Weights of a small transformer language model: 233M tokens.
MLP neurons of a small language model. Each row is named by its layer, matrix (up: input weights; down: output weights) and neuron, and shows model dimensions 64-159. Each number is 128 + 32 x the weight over its row's rms, rounded and kept within 0 to 255. Numbers have three digits each.
After each neuron's rows, "fires after" lists the tokens most often just before its 100 highest values on Wikipedia text that the model never trained on.

L8.up188:126134151059103093122140166080112103110129106085145143146131126079163145147102110124200164093178160108149112162117066055118201149109125081194128133147053108137084076137106102136120137093072114140123112126116120122159110151126111157147177076115112116088111164080081076108174102179137123149
L8.down188:156208146133106057108117104115134098160136214120118114120106167165096113124113114135144126157112123088175101158156134185107163135156125105155105062153179130164160088141158120181140185075150160132163150098115134104117210088107114161177036124127135058150087157179140154080070047142123110172
fires after: " At", " M", "M", "aff", "ed", "n"

L5.up488:129142124179105137176122152112119112140186070167100145081163106161138155192117126148103127117102131133166092235129113184140097132117121138110167133150087136158122132128085151144108168152094145103091104171161121128102148093116138140142121088117148082152098162200115124068137196128149203113
L5.down488:129101074135127098165109093153102062107109206169179136128141122101135111134092173119141109128121107141109143212104118135142131118149102112198130140062115110114124100190205133118128101151115157118125096143149150088128107144083124180130153139164123114104169174087136113142143083135155178114
fires after: " Ch", "e", "le", " H", " Le", " J"

L12.up467:160108189127179101100121161128141089087165115166108137160070138109136142144105065070097080163130119075139099159171147093115131130115085133116147149122009175104180101110130125119079143110132057181131142150119096155166084157094176122163144088160100130139159105110137185170108083121136121170
L12.down467:136096129129188122149124137112194123148185165124186077123110160210114117149166119123106162124120139155119056135167109164098114145119162153134148071083129094136140133148168150092126154143149161120105163092119123112047140125137124147137134168172172083129200133093101128154095095167130128100
fires after: " M", ".", "t", " B", " Ra", "ed"

L8.up358:160099135106141118073124203087129159121143160185131198117099126121108164132161149149106089142144171122143088099091107153135124122134118127097137138146112113151132106085113075145100130255100119104104117091148112168111154122101144133179170157180167083094152138144138096109066086112131141200
L8.down358:159145085042108078103120184094151168128181116149127127107105112145131136099189178146142143129176137130123182099083154109102200106138083120066120104142160120155061124140147086094142096179097140089113132112138108138183166117128128085173167145132136101130127108094120132094106121193098107078
fires after: " b", "s", " B", " S", " F", "b"

L4.up574:164086115165174162163093150093105130088109122099137104046129081122152114162075115070157112134110083165172126141188137128149119162096130139160170151127133110122143152080079116146109168088129100158142109120140137089149155118124128183127170139168113105093183113121098145086136104176104097149
L4.down574:112150109147187148117129084156140136101152147159127143111198193108111135161150111115122128167149169096169105079112163139123103122120065144155049079161075124096130151131116150162092135092080152147110102095177107093137170153092088110129123140056176141089135079114145204108095105091137114187
fires after: " Mar", " tr", "par", "an", " pa"

L10.up143:131135178179133101131182157116080110155100171146146131153166125124177119086136128064112133156190093082165117161099123166154121107092147101080136152123072150141159153180130084155121109201149132154146119092148122181149086171096123107113108092085154176129170077136141100144159078145166186136
L10.down143:161158171113130173118142168086076055127148154103114155126121148154120152124157160113086141125175118101158145125171105145166193114080157110169154124118184102075115145138118186107191150157117050113142151105165172083086152102109106138135064115126132175133155119187106123162138092162128121088
fires after: " ", "s", "th", " as", "6"

L11.up161:071100097167146127155121111167145112139117142121149061114103151130099127158116155101149180100066121104113150185129072152152139130148064141123202112142101105166116095069130164076139153142144126139153110131136160172100135104155177087096115055147150135190129103175094087068097159132141079158
L11.down161:160097197135146131094084151144096157073172159095119111048114107126125083114125168060094120085141167126119157116130120148156117100202103164195127086139125170186136083098084152132097089110084136129113106127157148135080129170144112094150081070134131159138177157124110060186155167137089154113
fires after: "e", "tri", " E", " a", " de", " A"

L11.up457:137101168134115118143119181095085165106127199136091164098084118129097090105095171086080125116159112100179162090139117198096145165173212093141116067106139104153145156127135109120092120188080129088108202162113141117095119189145091160109152147153145143094132121106136096131071068184121151066
L11.down457:122073066096058150106157128136108089141199081110115102109168144104168157118104125077162170153113144118140134209146142084104089050169130145096159126154095153114183119122188185106105094119097107102093109103116132064105082169129158091135137161142120155172105080090142125073151130158135088122
fires after: "s", " re", " we", " S"

L4.up528:108082103127147116209082112156056127169123177184156171114126127166159090121100127094121097145097092150098093149087096168119123111142108151099102120134112192157099106101132137116149159145100149147105111055142135112105140134162134132154104056134108113163102146144081132112144102130158091178
L4.down528:156106091154131124094151091131119111102183112122128077127128092122155171133118174114133098092145120079145100094158138079083148142172174116131130114090113159141162149055115179030163052137140127112101173156094140065134100174158115120084126176089131144148140131134057154205103161125177109102
fires after: "ne", "e", " with", " E", " Sa", " I"

L10.up74:123119154135178138076177157115116179193117214107174130177138090155132085163092098119087138161160165076131122170121101144135071147149142126144125107215135132074135133130130069090149176149110115111118125096155103162123166150179113202093130173151146066095118118114100098107140101133105135130
L10.down74:168120085133140101115120105180177140135134166140137099135143119112102105106156133103088200140105104145116149150100108129125114173119136153141098108117086177157077088148103116128146104176135091122129130139105167132107102153160144115104099112112111193166128126116083103121146117175168168039
fires after: " |", "s", " S", "c", "d", "th"

L12.up504:110082143115156090120135153127089159158125100110143157113145143147126103139096106061110177169106106105195183187112113099100112129075152076126073148186129143053087199175140106171127114088180068148128075100115169163096123117106152076113121158057203169117136105126118148125150129165113105130
L12.down504:106098077163137193170209123107129128129093131108150116129201126100158106063147162097152124110101095102156115139113130108150171155057109088075151143131133135135098176152119083110082162160133048129135160085071082125118109119108167097142142134072181109137115139141084100131126130142148181115
fires after: " ", " f", " to", " as", " is"

L13.up262:104114174098163069125136133201095130128161189149142163100100131102120176065140191115157103110115128163169119132113096048114087138137110159085143122137149092120178144120154184074188147127052121112137146153155160078143125173107137138143122184110121152131112138112160151084185160158109100072
L13.down262:115042158122138114127179072108153154114177085094123115093154173167093208089128138148080101190080129091105131158186127177096092101120099156128147061130102124133136064117121137123148123110113138022144157087086187132117173115102141162142101157171116129137165140182122094105131088102087114061
fires after: "s", "er", " pro", " ", "st", "ho"